Part of a small language model's weights.
Size: 11 layers, 8 heads of 32 (1 for keys and values), MLP 1024 tanh GELU.
Training: a variant of Adam for these matrices, 150M tokens, 9156 steps.
MLP neurons of a small language model. Each row is named by its layer, matrix (up: input weights) and neuron, and shows model dimensions 192-255. Each number is 128 + 24 x the weight over its row's rms, rounded and kept within 0 to 255.
After each neuron's rows, "fires after" lists the tokens most often just before its 100 highest values on Wikipedia text that the model never trained on.

L3.up187 [189 149 154 131 164 102 109 152 113 127 118 143 118 121  99 113  88 118 155 134 114 101 137 125 101 115  92 137 146 119 122 129  70 121 160 147 139 149 161 102 137 120 150 119  94 158  83 159 134  71 164 125 125 126 154 160 128  90  99 132  71 103  96 111]
fires after: " p", " s", " m", " ch", " b", " fre"

L5.up530 [126 147 143 112 160 123 135 137 121 105  89 130 145 207  66 116 114 100 121 114 142 153 171  94  99 135 131 149 143 123 129 118  79 161 136 130 132 139 111 124 133 143 147 140 129 128 106 109 128 164  92 175 151 104 128 138 136 107 141 128 104 129 145 150]
fires after: " I", "I", "'", "E", ")", " O"

L4.up709 [109 126 154  98 103 125 178 134 111 121 137 121 152 145 139 135 143 109 131 159 149 101 174 185 149 131 112 108 162 164  88 147 146 147 159 111 109 142 102 108 118 136 161 172 175 134 202  81  87 149 115 129 138 146 113 136 127 167 139 112 108 127 129 135]
fires after: " L", " Z", " D", " W", " Pe", " N"

L4.up378 [138 139 112 115 153 131 113  98 105  95 135 109 137 152 122 137 139 142 108 136 133  86 179 161  91 167  97 112  95 147 154 152 145 141  99 154  82  92 136 151 141  92 123 150 107 132 167 111 129 114 154 140 150 121 165 169 150  68 133  79 138 126 148 140]
fires after: " G", ",", " th", " St", " J", " C"

L3.up16 [136 106 105 142 100 187 140  96 127  96 135 130 108 167 171 113 158 127 107 162 110 102 144 120 151 157 131 147 141 106  97 125 105 139 119  85  88 111 117 139 142 167 164 124 148 168 117 180 106 156 118 102 135  97 137 100 162 136 148  94  85 117 113 119]
fires after: "1", "0", "2", "3"

L4.up349 [108 135 104 124 135 112  77 180 127 130 159 133 127 137 142 150 118  89  96 104 128 126 138 122  95 114 134 105  94 132 127 144 147 150 138 139 136 119  76 129 130 147 125 120 133 132 131  80 161 114 151 134 143 188  82 117 167 128 105 154 130  97 100 122]
fires after: "z", " are", "az", " Sw", " K", "am"

L4.up707 [ 96 113 144 115 128  99 135  95  86 128 151 119 114 134 156 134 170  77 115 102 136 175 132 162 108 127 170  89 147 129 109 154 144  98 147 108 149 100 105 129 148 145 150 149 170 144 119 192 107 137 132 156  77 130 117 147 140 139 121 119  90 121 124 113]
fires after: " L", "L", "3", "6", "5", "4"

L4.up408 [128 106 118 135 124 143 134 118 106 110 117 118 173 172 179 143 126 126 151 151 159  74 118 135 130  94 121 158 141  94 156 138 125 136 101 171 132 110 141 121 129 104 148 137 127 129 159 144 127 167  98 121 113 121 109 125 109 104 124 102 133 131 126 158]
fires after: " |", ":", " /", " of"

L5.up0 [137 136 137  52 145 133  93 143 123 188 113 101 119 108 165  80 135  91 107 119 154 168 102 140 120 142 101  97 104 147 130 147 113 137 152 124 183 135  83 145 197 167 121 132 175 163 117 167 123 149 148 137  98 109 138 150 110  98  98 141 128 109 116 118]
fires after: " is", " was", ",", ")"

L5.up886 [176 158  79  97 134 124 108 172 135 117 109 127 128 116 103 119  92 122 119 128 137 130 118 103 131 130 124 165 139 136 137 101 148 144 133 120 161 119 152  99 145 120 112 121 133  96 115 122 130 110 145 144 133 111 145  82 153 142 131 118 148 114 150 109]
fires after: " un", " Ab", " ab", " Un", " (", " in"

L5.up243 [142 124 112 143 135 158 125 145 115 110 108 139 112 120 126  95  92 110 131 109 109 169 142  96 116 113 146 160 140 142 109 136 147 172 138 135 132 160 138 104 187 154 126 132  80 162 124 173 133 154 142 122 160 103 130 103 129 151 168 100 154 111 168 116]
fires after: " s", " (", " pr", " p", " in"

L5.up712 [127 105 114 166 148 138 111 116 110 116  95 118 124 171 149 137 171 112 158  97 104 112 129 115 118 128 147 108 129 130 142 133  96 104  98 120 126 107 125 132 155 173 118 128 149 172 108 177 130 146 129 134 110 117 153 123 125 133 117 135 119 106  93 114]
fires after: " ", ".\n\n", " born", " on"

L4.up396 [140 155  73 164 143 171  98 130 130 125  82 152 116 172  77 111 118  91  96 123 151 127 119 128  84 140 117 112 141 145  96 132 112 161 119 167  95 135 136 131 117 110 125 124  87 114 123 125 143 130 131 163 131 173 149 148 159 124 144  97 150 122 198 149]
fires after: " I", "’", " H", " wh", "h", " h"

L5.up700 [120 134  83 125 136 122 162  95 112 143 100 185 125 136 145 151 163 135 104 113 190 105 129 136 103 150 163 104 120 154 105  91 174 100 127 104 161 113 122 131 153 109 149 189 158 154 124 128 110 104 156 140 131 151 149 157 124 134 152 121  56 124 123 117]
fires after: " E", "E", "A", " L", " H", " R"

L4.up72 [131 110 139  89 130 141 155 119 122 109 142 138 130 112 153 121 115 129 140  79 168 115 108  90 121 129 132 125 153 163 135 110 166 146 107 134 146 122 144  77 133 116 190 134 144 100 161 119 159 152 163 125 154 130 148 166 109 139 115 133 107 112  92  95]
fires after: " M", " K", "M", " H", "am", "ak"

L4.up783 [100 140 129 140 134 112 119  86 134 131 145 140 106 130 116 138 119 132 142 121 112 113 110 114 129 146 120 102 125 135 108 102 105 145  95 120 100 131 122  98 113 105 174 222 148 116 120 131  94 131 110 140 109 154 118 146 147 113 157  69 111 182 111 154]
fires after: " Con", " L", " Mon", "at", " G", " P"

L3.up203 [152 137 153  88 143 142 124 146  88 132  86  89 139 156 122 148 115 132 149 156 124 103 147 123  94  87 123 115 113 129  98 137 120 148 153  93 138 125 134 124 129 114 104 135 146 118 136 144 166 126 103 103 126  96 145 118 114 139 157 136 135 131 110 143]
fires after: " ", " (", " |\n\n", "\n\n", " Born", "=="

L2.up313 [115 186 139 118 165 118 141 113 147  86 141 118 107 137 135 109 122 145 137 110 144 107 119 130 123 126 113 112 144 142 114 119 153 103 102 126 139 121 117  79 115 103 153 172 172 105 156 130 135 132 160 114 123 156 172 107 160 144 118  69 152 105 106 173]
fires after: " Con", "e", "u", " At", " P"

L5.up559 [123 138 113 148 132 154 156 134  86 122 176 179  96 140 101 130 163 126 102 113 168 124  93 154 121 116 136 149 174 110  71 158 133 148 111 123 173 140 151 133 161 115 115 118 120 167 132 104 126 151 101 175 119 116  87 122 131 104 116  96 115 138 118 153]
fires after: "1", "9", "2", "In", "3"

L5.up486 [146 156 155 122 158 160 128 130 111 128 115 128 152 133 163 119 102 138 154 125 153  98 136  98 117 133 109 126 161 105 145  92 128 153 123 105  93 111 113 136 155 147 138 138 126 116 144 169 163 138 129 137 146  97 113 113 149 145 146 114 144 114  98 136]
fires after: " "

L4.up821 [197 163  86 111  87 158 141 140 106 141 127 100 163 114 167 129 102 133 128 145 136 115 144 174 149 123 137  93 147 185  93 167 137 143  98 105 130 144 124 141  97 130 140 133 178 127 166  95 133 104 166  91 108 124 124 146 123 133 105 135 161 103  91 137]
fires after: " R", " S", " D", " J", " Z", " El"

L3.up625 [141 172 147 160 140 130 118 154  98 116  82 128 121 176 132  76 161  96 115 123  79  87 135 127 156 109 119 139 140  93 120 144  69 143 156 152 139 119 115 116 132 128 131 103 143 111 114 137 161 109 146 127 108 140 130 121 124 145 110 157 114 130 113 113]
fires after: ".\n\n", "==", "\n\n"

L5.up817 [126 134  63 121 119 157 140 124  94  98 122 135 133  84 128 138 148 114 127 177 123 123 127 141 148 113 122 113 187 118 106 122 124 104 138 139 125 170 104 134 162 165 135 130 149 126 112 143  78 126 124 117 100  92 140 157 110 143 132 113 139 147 142 129]
fires after: "0", "3", "2", " ", "4", "5"

L5.up114 [134 130 126 131 136 105 123 125 135 124 132 131 130 114 159 112 103  85 121 184 154 101 161 154 126 133 101 123 128 158  97 162 160 173 124 122 107 112 103 114 145 102 139 144 121 124 103 131  76 130 167 152 108 138 157 177 176 145 102 117 110 146 139 166]
fires after: " ", " T", " d", ",", " K", " t"

L3.up33 [123 152 144 158 138 140 185 130 130 165  97 128  85 111 164 103 106 111 100 149 126 127 168 167 120 116 113 122 135 124  98 138 130 146  94 112 166 117 107  84 117 157 149 118 160 135 128 121 180 125 168 132 113 129  97 116 135 133 144 149  71 127 112 116]
fires after: " s", " m", "il", " D", " p", "s"

L4.up242 [142 112 117 158 104  94 198  85 148  90 136  97 146 143 134 115 167 174 119 126 114 145 143 116 130 133 154 129 158 150 106 156 143 116 137 130 109 113  98 120 134 181 141 130 146 157 135 142  85 169 136 103 141 151 153  97 106  84 163 137  73 155 119 124]
fires after: "0", "\n", " m", "2", ")\n", "5"

L4.up833 [105 127 124 128 103  97 132 105 142 138 138 153 138 156 148 100 142 151 133 106 153 134 169 108 143 134 115 109 135 128 133 103 125 140 135 128 161 104 123  98 132 122 146 132 137 129  89 151 137  93 124 181 102 133 102 111 121  87 104 132 125 129 129 154]
fires after: " F", " f", "f", " E"

L4.up220 [131 104 115 113 133 124  75 121 152 116 156 155 176 161 121 117 125 147 117 136 159  60 155 148 132 145 119 108 101 175 161 148 181 155 117 134 115  98 119 130 143 113 149 138 114 114 132  99  98 102 141 132 105 115 122 103 139 149 101  65 153 101  97 181]
fires after: ",", ".", " J", " (", "J", ".\n\n"

L4.up368 [120 148 119 149  92  96 146 107 153 111  80 114 116 124 123 100  83 151 144 119 165 121 122 130  90  91 100 139 130 103 104 154 165 119 100  89 148  88  63  92 119 137 168 109 148 129  90 146 143 111 161 107 129 120 114  97 104 101 119 106 119 129 161 123]
fires after: " c", " C", "C"

L3.up2 [136 112  80  78 146 113 150 121 173 131 139 188 116 116 113 128 113 159 124 118 107  98 144 134 108 123 110 154 197  87 136 122  97 131 126 133 124 118 122 102 131 124 120 146 107 141  83 134  98 101  89 152 157 132 153 115 154 124 142 131  93 134 133 124]
fires after: "0", "5", "6", "4", "8", "1"

L5.up746 [121 100 134 116 121 136 138 148 129 126 135 108 139 124 135 128 110 136 115 128 135 106 144 116 127 145  96 118 154  87 123 138 118 151 111 153 111  91  89 121 125 106 161 153 117 110  98 130 108 118 157 147 136 152 123 173 146  92 159 113  98 100 185 131]
fires after: " f", " l", " r", " e", " m", " w"

L3.up314 [ 98 107 117 143 127 127 135 152 135 150 169 153 120 141 139 141 143 117 124  72 146 131 140 120 120 103 156 130 160 142  94 170 111 141 140 106 119 140 112 156 145 130 127 157 116 132 138 131 143 148  95 178 154 153 135 137 150 100 148 149  85 141 136 149]
fires after: "9", "4", "0", "5", "2", "1"

L4.up711 [138 146 142 145 136 138 133 107 130 111 177 100 164 137 157 138 108 130 149 111 143 104 144 144  86 159  80 137  72 112 110 103 148 120 108 111 128  86 115 108 124  98 128 160 109 132  98 155 107 101 139 167 125 127 118 142 119  90 123 115 150 152 181 146]
fires after: " c", " D", " G", " F", "u"

L4.up667 [177 126 115 164 138 152 131 163 152  98 104 100  97 119 137 145 152 111 132 159 109  74 149 129 139 110 125 106 125 106 104 132 129 138 137 142  84 109 136 131 129 109 128 154 136 128 143 161 129 131 145 135 116 101 132 109 131 142 132 146 125  90 108 118]
fires after: ".\n\n", " |\n\n", "\n\n", ")\n\n", " ==\n\n", "==\n"

L3.up436 [130 104 117  88 152 103  97 167 105  94 172 168 154 132 105  93 117 112 146 151 111  98 132 111 127 100 146 126 158 147 128 122 116 146  94 161 116 110 131 131 131 129 141 138 176 158 131 109 151  87 125 150 145 112 136 108 105 152 128 109 134  57 118 114]
fires after: " \"", "'", " on", ":", " ("

L4.up40 [138 152  62 128 144 171 173 100 104 116  87  84 151 148 155 188  87 131 111 120 160 107 149 113 151 144 125 112 110 164 141 114 150 148 140 100 118 119 129 107 107 115 147 164 102 124 157 126 124 146 157 135 102 129 145 126 114 125 144 106 148 124 121 132]
fires after: " S", " B", " J", " K", " H", " Al"

L5.up174 [154  79 135  74 118  98 163 123 155 133 166 162 132 128 165 104 152 110 103 137 123 154 158 111  90 152 152  82 124 128 108 114 143 103 156 125 147 138 109 127 147 153 126 143 124 142  93 124 123 176 109 145 118 141 119 102  92 152 144 118  64 123 104 123]
fires after: "3", "4", "2", "1", "P", " of"

L5.up779 [141 153 142 110 143 169 132 148 113 131 108 145 112 106 103 126 122 106 113 140 141  91 107 144 160 132 124  42 144 114 128 136 123 149 108 131 169  77  95 106 138 136 139 136 194 123 152 132 123 121 144 103 105 144 105 133 157  87  61 120  68 152 141 178]
fires after: "S", " S", "M", "p", "C", " ("

L5.up1 [124 161 124 100 117 130 160 121 128 124 176 156 145 174 115 126 123 126 112  70 176 150 129  96 112 171 112 138 161 114  96 149 133 103  80 101 166 138 122 119 116 102 153 152 148 137 141 150 170 124 150 153 108 147  83 130 171 108 136 130  98 141 158 146]
fires after: " e", " L", " f", " E", "F", " Le"

L4.up901 [116  92 157 136 131 110 127 117 126 103 151 137 141 166 133 109 121 141 116  96 174 104 116 174 121 140 141 151 165 123  49 126 156 121 114  85 136 133 148 135 138 132 127 164 114 124 115 137 127 129 131 138 128 128 142 145 115 138 142 145  99 115 122 130]
fires after: " F", "F", " N", " L", "E"

L5.up930 [160 134 172  89 146 121 136 131 102 141 121 149  99 136 149 142 100  93 109 119 114 143 131 193  75 149 130 138 162 152  70 127  87 133 141 165 173  88  69  92 131 116 155 106 142 133 123 135 178 162 130 147 138 118  94 145 171 117 157 100 119 129 172 155]
fires after: " W", " M", "'", " m", " f", " D"

L5.up705 [132 135 143 118 148 107 108 145 112 135 146 148 112 117 122 142 182  81 122 117 130 125 129  80 122 115 136  60 114 143 111 122 125 119 147 135 138 157 143 138 163 131 135 134 118 147 120 106  92 145 125 170 129 139 164 123 117  96 111 114 100 112 153 109]
fires after: "7", "0", "8", "6", "5"

L3.up748 [119 147 142 151 110 130 125  98 125  92 105 119 154 137  95 139 134 139 126 119 111  95 144 123 134 169 177 140 164 118 146 176  71 121  71 162  75  97 141 121 147 111 168 128 132 134 122 156  95 178  99 107 131 167 156 140 102 114 115  87 143 104 116 120]
fires after: " \"", ":", " of"

L5.up583 [173 161 103 102 106 122 122  96 105 112 148 106 159 137 151 114 112 136 114 130 149 105 148 106 125 128  49 129 109 115 110 136 158 137 124 109 141 136 141  85 122 125 110 131 119 156 140 148 119 118 157 136 118 154 138 126 130  92 133  83 124 166 159 145]
fires after: " F", " D", " St", " P", " B", " Car"

L3.up235 [143 130 155  99 153  70 101 158 144 107 168  83 156 135 131 129 206  97 100 101 128 112 154  92  99 114 137 122 141 112 144 116 153 125 113 132 158 149 104 124 141 134 127 119 154 141 154 135 100 121  96 119 115 139 132 138 105  96 126 173  99 124 153 126]
fires after: " Al", "th", " B", "b", ".\n\n"

L4.up877 [161 157 103 169  96  89 107 160 101 101 182  97 110 144 117 126 184 123 130 127 135 112 130 132 110 121 135 127 121 158 108 125 165 116 133 127 128 131 121 132 156 124 143 129 117 121 154 141  72 124 125 160 112 145 161 114 103  48 161 154 135 139 160 115]
fires after: ")", " He", " he", "5", ".\n\n", " B"

L5.up68 [129 142 150 115 144 140 150  69 134 157 142 130 135 138 101 100 120 106  84 153 175 100 135 163 122 154 115 119 170 181  85  95 149 103 113 104 138 104  99 120 137 122 149 135 149 130 125 112 170 121 151 171 114 152 148 150 144 141 146 179  95 118 133 124]
fires after: " L", "0", "i", " l", " m", " A"

L3.up346 [128 115 140 177 149 151 159 128 157 137  86 122 137  96 136 107 147 150 136  98 151 160 120 124  96 139 147 140 207 122  82 153 139 117 129 103 120 114  96 123 133 110 122 112 125 173 155 143 126 143 118 111  92 153 154 149 157 122 129 157 134 136 113 126]
fires after: "0", "2", "9", "6", "4", "1"

L5.up445 [140 132 123 126 109  97 181 116 113 132 140 159 139 131  93 155 175 135  89  96 101 152 100 117 107 127 123 105 143 119 122 121 145 167 121 189 123 119 103 114 126 166 137 163 105 129 120 116 146 155 150 163 110 130 133 134 133 134 114 112 118 139 118 179]
fires after: "9", "2", "1", "8"

L3.up189 [127 135 114 110 145  93  96 142 146  88  92 132 129 154  93 112  81 112 120 110 129 120 144 126  97 151  92 115 119 150 139 151 101 141 132 136 112 105  95 125 130 153 133 114 164 106 131 139 185  99 152 140 103 127 163 137 148 137 152 101 138 113 169 112]
fires after: "'", " \"", " inst", "e", "U", "S"

L4.up399 [150  98  98 116 111 102 157 101 120 141 168 128 118  92 137 134 125  86 120  75 128 155 150 142 121 109 113 135 138 129 129 124 154 141 148 161 124 111 129 114 181 123 135 123 181 123 153 154 161 125 138 133 141 121  94 128 109 120 164 134 111 137 135 113]
fires after: "4", "5", "8", "6", "1"

L4.up367 [123 158 100  86 123 136 140 158 116 142 171 120 151 144 182 167  93  87 112 145 124 130 126 138 128 111 110 121  81 179 149 131 154 138 114 158 136 128 126  81 126 161 156 166 159 140 147  97 106 139 133 121  90 127  88 121 147 139 113  89 143 138 147 148]
fires after: "z", "c", "u", "az", "en", "o"

L4.up90 [132 181 112 194 158 109  82 165 114 103 109 111 133 154 116 140 114 192 125 110 107 109 125 119 128  90 133  87 158 108 128 137 104 168 150 127 183 113  91 117 118  98 143 119 107 142 127 130 137 161 121 164 150 165 137 136 136 142 104 144 123 117 123 170]
fires after: "==", " \"", " (", " [", ".\n\n", "\n"

L4.up689 [117 140  92 146 152 112 125 142 137 131 154 136 148 174 128 114 124 110  83 108 149 105 143 189 135 150 111  81 136 147 114 103 144 101 142 103 181 152 122 139 125  94 146  98 117 130 114 132 114  91 133 196 140 100 119 154 132 111 117 142 108 127 127 115]
fires after: " W", "F", " F", " w", "W", "."

L4.up231 [134 112 141  97 155 171 156 106 124 117 134 126 118 122 142 147 142 120  72 114 163 164 132 123 137 128 163  94 118  95  88 118 222 152 127 103 141 123 162  71 145 134 127 141 162 127 165 112 187 117 187 125 117  99 108 117 116 118 130 119  90 114 103 140]
fires after: " c", " C", " Ch"

L4.up1022 [122 117 103 111  95 146  86 129 137 157 130 100 119 131 115 104 168  85 104 115 122 125 154 124 134 131 129  69  95 149  91 139  96 135 160 135 159 115 122 128 207 153 104 125 101 107 135 135 139 130 106 130  92 123 130 138 105  93 112 134 142  80 129 153]
fires after: ")", ",", " ", "\",", "."

L4.up286 [190 167 104  97 114 161 111 112 100 139 102 126 130 128 153 125 156 130 132 137 133  98 159 136 108 112 141 157 156 128 135 138  84 175 139 140 103 157 144 105 142 107 141 135 108 105  88 132 109 121 153 118 108 110 114 152  96 128  88  91  97  90 130 108]
fires after: " v", " n", " num", " stat", " −", "ut"

L4.up753 [136 146  89 113 123 152 106 113  94  71 117 183 108 127 104 136 143  77 117 133 153 146 122 133  93 196 121 139 163 174 117 103 149 100  97 124 133 103 116 119 101 105 159 187 116 137 148 144  94 151 185 154 104 142 147 138 138 129 129 122 139  90 107 135]
fires after: " K", " M", " H", "a"

L4.up841 [137 126 119 176 152 128  90 108 141 126 135 102 113 131 103  69 113 147 125 129 136 113 172 184 101  94 146 144 115 138 139 110 174 135  94 148 114 128 149  86 151 105 138 143 135 178 153 151 128 113 118 116 151 125 163 100 160 116 153 110 138 143 143 113]
fires after: " B", " th", " b", " g", " St", " F"

L4.up203 [150 148 128  89 174 107 169 110 107 145 145  72 163 143 165  98 117 158 147 120 152 105 166 154 119 177  96 117  81 133  76 187 140 127 129 123  97 126 166 146 109 125 136 133 170 129  78 146  87 116 115 149  96 146 123 114 137 146 113 124 131 153 125 112]
fires after: " V", " D", " F", " N", "D"

L5.up749 [107 107 126 100 149 130 117 136 115 117  86 129 150 169  94 114 125 119 123 101 146 113 169 136 107 126  99  82 196 122 107 120 121 151 142 110 111 124 125 116 132 165 134 141 134 121 113 122 115  92 141 110 130 136 115 148 122 129 111 100 133 128 180 139]
fires after: " U", " I", " O", "O", "A"

L4.up230 [119 128 122 145 108 113 122 108 138 136 136 131 107 155 132  80 125 127  73 130 149 126 169 152 118 177 138 125 125 114  79 130 119 137 119 106 105 104  84 117 136 133 134 146  81 147  89 135 128 103 134 173  96 148 147 136 133 133 132 138  87 120 186 115]
fires after: " b", " c", " f", " w", " p", " W"

L4.up160 [137  97 136 125 118 130 140 144 137 152 123 125 136 158  96 113 159 176 114 115 169 166 156 141 155 131 147 124 148 161  94 140 117 156 118 159 168 103 132 123 110  93 145 173 135 134 142 134 122 176 150 143 124 161  87 128 150 121 147 108 125 143 126 144]
fires after: " F", " W", "F", " f", " Fl"

L4.up768 [ 77 120 133 135 108 141 167 119 118  89  99 143 133 159 158 139 152 122 125  60 154 125 113 118 107 158 144 161 139 158 138  90 184 142  90 123 108 130 111  96 140 105 144  90 119 110  92 114 172 122 157 113 112 109 118 125 129 121 111 122 129 163 130 146]
fires after: " H", " C", " Ar", " c"

L5.up860 [132 129  87 116 110 142 123  76 126 115 170 140 147 129 133 126 139 145  98  81 122 144 133 150 111 113 124 152 132 119 149 117 116  96 143 134  87  86 128  97 142 136 146 189 139 161 129 122 162 122 106 152 128 118 120 151 122 121 167 163  51 141  93 127]
fires after: "1", " l", "4", " |", "2", " h"

L5.up150 [153  85  80 137 125 121 146 124 124 117 126  92 145 124  95 114 115 122 108 111 161 168 186  93 112 135 134 153 152 116 116 124 114 171 173 137 101  92 152 132 142 146 112 150 103 107 121  95 146 137 128 128 122  96 116 129 143 115 160 144 150 135 138 174]
fires after: " I", " U", "I", " –", " Y", " T"

L5.up37 [129 117  64 164 142  97  94 134 117 157 141 160 122 131 134 125 161  99 109 116 147 174 151 107  96 151 125 146 146 166 139 152 137 164 133 166 122 137 116 128 152 132 153 154  89 167 125 125 113 190 141 135 123 137 151 140 116 123 131 178 136 122 142 134]
fires after: " I", " Sw", " W", "h", "I"

L5.up538 [109 132 156 119 116 147 160 132  67  90 151 153  98 104 109 131 140 110 137 134 154 142  89 126 155 145 147  94 142 129 142  89 136 107  80 135 137 104 103 123 147 140 202 166 178 168 179 159 111 174 143 104 142 102 143 115 126 109 141  74 102  98 134 111]
fires after: " M", "M", " B", " Is"

L4.up582 [145 106 107 120 109 131 154 119 125 134 141  70 164 199 133 154 140 151  95 158 108 106 165 155 109 117  89 130 147 103 120 139 121 136 120 157 101 104 111 108 113 137 129 160 132 128 115 125 147 101 121 193 120 113 105 134 130  92 163 135 128 113 164 128]
fires after: " W", " f", " w", " D", " F", "w"

L3.up391 [159 132 145 139 109 145 173 113 130 129 132 121 123 126 147 133 157 135 119 166 124 144 150 117 116 128 121  79 134 173  81 132 161 151 140 108 153 103  99 114 121 142 134 144 138 161 145 127 151 150 162 154 144 156 124 115 136 124 127 142  73  97 139 111]
fires after: " M", " Ch", " P", " R", " V", " N"

L3.up621 [153 119 151 179 138 157  68 136  94 125 123 130 102 157 135  92 126  96 112 110 119 101 112 119 106 132 132 157 124 160 131 145 135 174 130 108 130 120 154 124 123 149 142 144 148 105 121 138 158 130 134 146 113 125 119  75 129 141 117 157 104 110 130 131]
fires after: ".\n\n", "\n", "==\n", "===\n", " |\n", "\n\n"

L5.up738 [123 164 139 131 133 113 162 128 158 118 119 105  88 135 115 115 166  94 116 125 154 116 153 125  94 146 118 113 151 131 110 131 135 131 136 140 197 141 139  91 130  98 143 154 123 127  52 110 133 130 198 154  93 150 156 177 121  91 112 159  93 148 131 137]
fires after: " p", " ", " s", " P", "en"

L5.up491 [100  96 127 166  94 133 107 149 146  92 126 132 130 190 153 125 148 150 123 145 133 156 155 176 115 120 123 102 116 167 137 145 170 173 135  93 126 120  63 106 127 123  91 164 116 112 114 112 171 158 151 140 126 142 121 142 150 126 148 118 106 103 136 128]
fires after: " h", "St", " St", "-y", " b"

L5.up875 [148  94 105 155 149 139 124 114 108  97 148 115 118 151 155 155 115  65 144 125 141 115 100 144 107 149 103 167 106  76 111 152 113 100  71 135 125 168  78  91 124 149 146 145 126 148 101  95 117 143 152 156 104 151 127 174 115 118 142 165 141 142 123 166]
fires after: " h", " d", " G", " he", " g", "l"

L4.up265 [132 138 103 131 101 139 165 107 126 140 140 159 147 147 134 136  97 116 102 154 187 156 190 164 136 129 162  99  97 117 126 139 138 121 151 115 159  86 104 101 125 135 132 144 161 117 186 113 153 122 163 106 122 137 144 137 113 131 151 166 110 149 111 120]
fires after: " W", " L", " M", " K", " s", " D"

L5.up565 [158 135 128 114 144 124 120 111 126 146 165 158 133  84 123 128 140 106 132 143 165 131 161 113 104 128 133 146 113 148 141 134 148 107 110 136 143  96 108 122 132 133 156 150 169 124 147 120 108 150 178 118 140 109 141 142 116  91 149 153 128 114 105 108]
fires after: " M", " K", "M", "w", "k", "a"

L5.up91 [115 131 109 110  85 113 160 112 117 147 165 141 111 124 127  92 133 129 122 156 151 109 125 141 133 136 118 108 158 123 124 120  79 158 181 150 151 136 113 130 166 102 133 125 143  85 119 150 160 138 154 124 109 109 154 136 154 146 146 131 159 134 163 112]
fires after: " —", "0", "3", "1"

L5.up1021 [118 127 120 135 159 138 149 115 117 147 126 153  93 143 129 113 145 128 103 115 121 138 138 170 129 124 142 110 145 116 111 136 115  93 104 110 109 113 121 121 167 158 109 135 121 153  88 154 133 130 117 167 127 149 125 106 174 137 150 158  88 165 144 142]
fires after: "1", "7", "0", "3", "6", "2"

L5.up102 [135 164 139 116 146 148 164 138 109 128  82 150 123 122 171 120 156 118 127 149 154 131 139 163 139 114 110  86 152 148 103  98 153 167 114 121 194 126 138 113 111 119 180 122 213 140 114 144 122 109 135 109 115 102 124 125 129  80 134  84  98 171 152 157]
fires after: " P", " p", "C", "p", " C"

L4.up641 [ 82 154 161 123 140 117 158 130 149 117 107  96 148 139 110 140  94  85 114 143 142 120 170 161 148 167 102 144 150 103  84 172  90 129 131 139  99 117  92  90 125 126 132 123 136 119 127 101 147 135 157 130  83 122 159 176 131 137 146 118 113 145 166 167]
fires after: " T", " S", "G", " t", " I"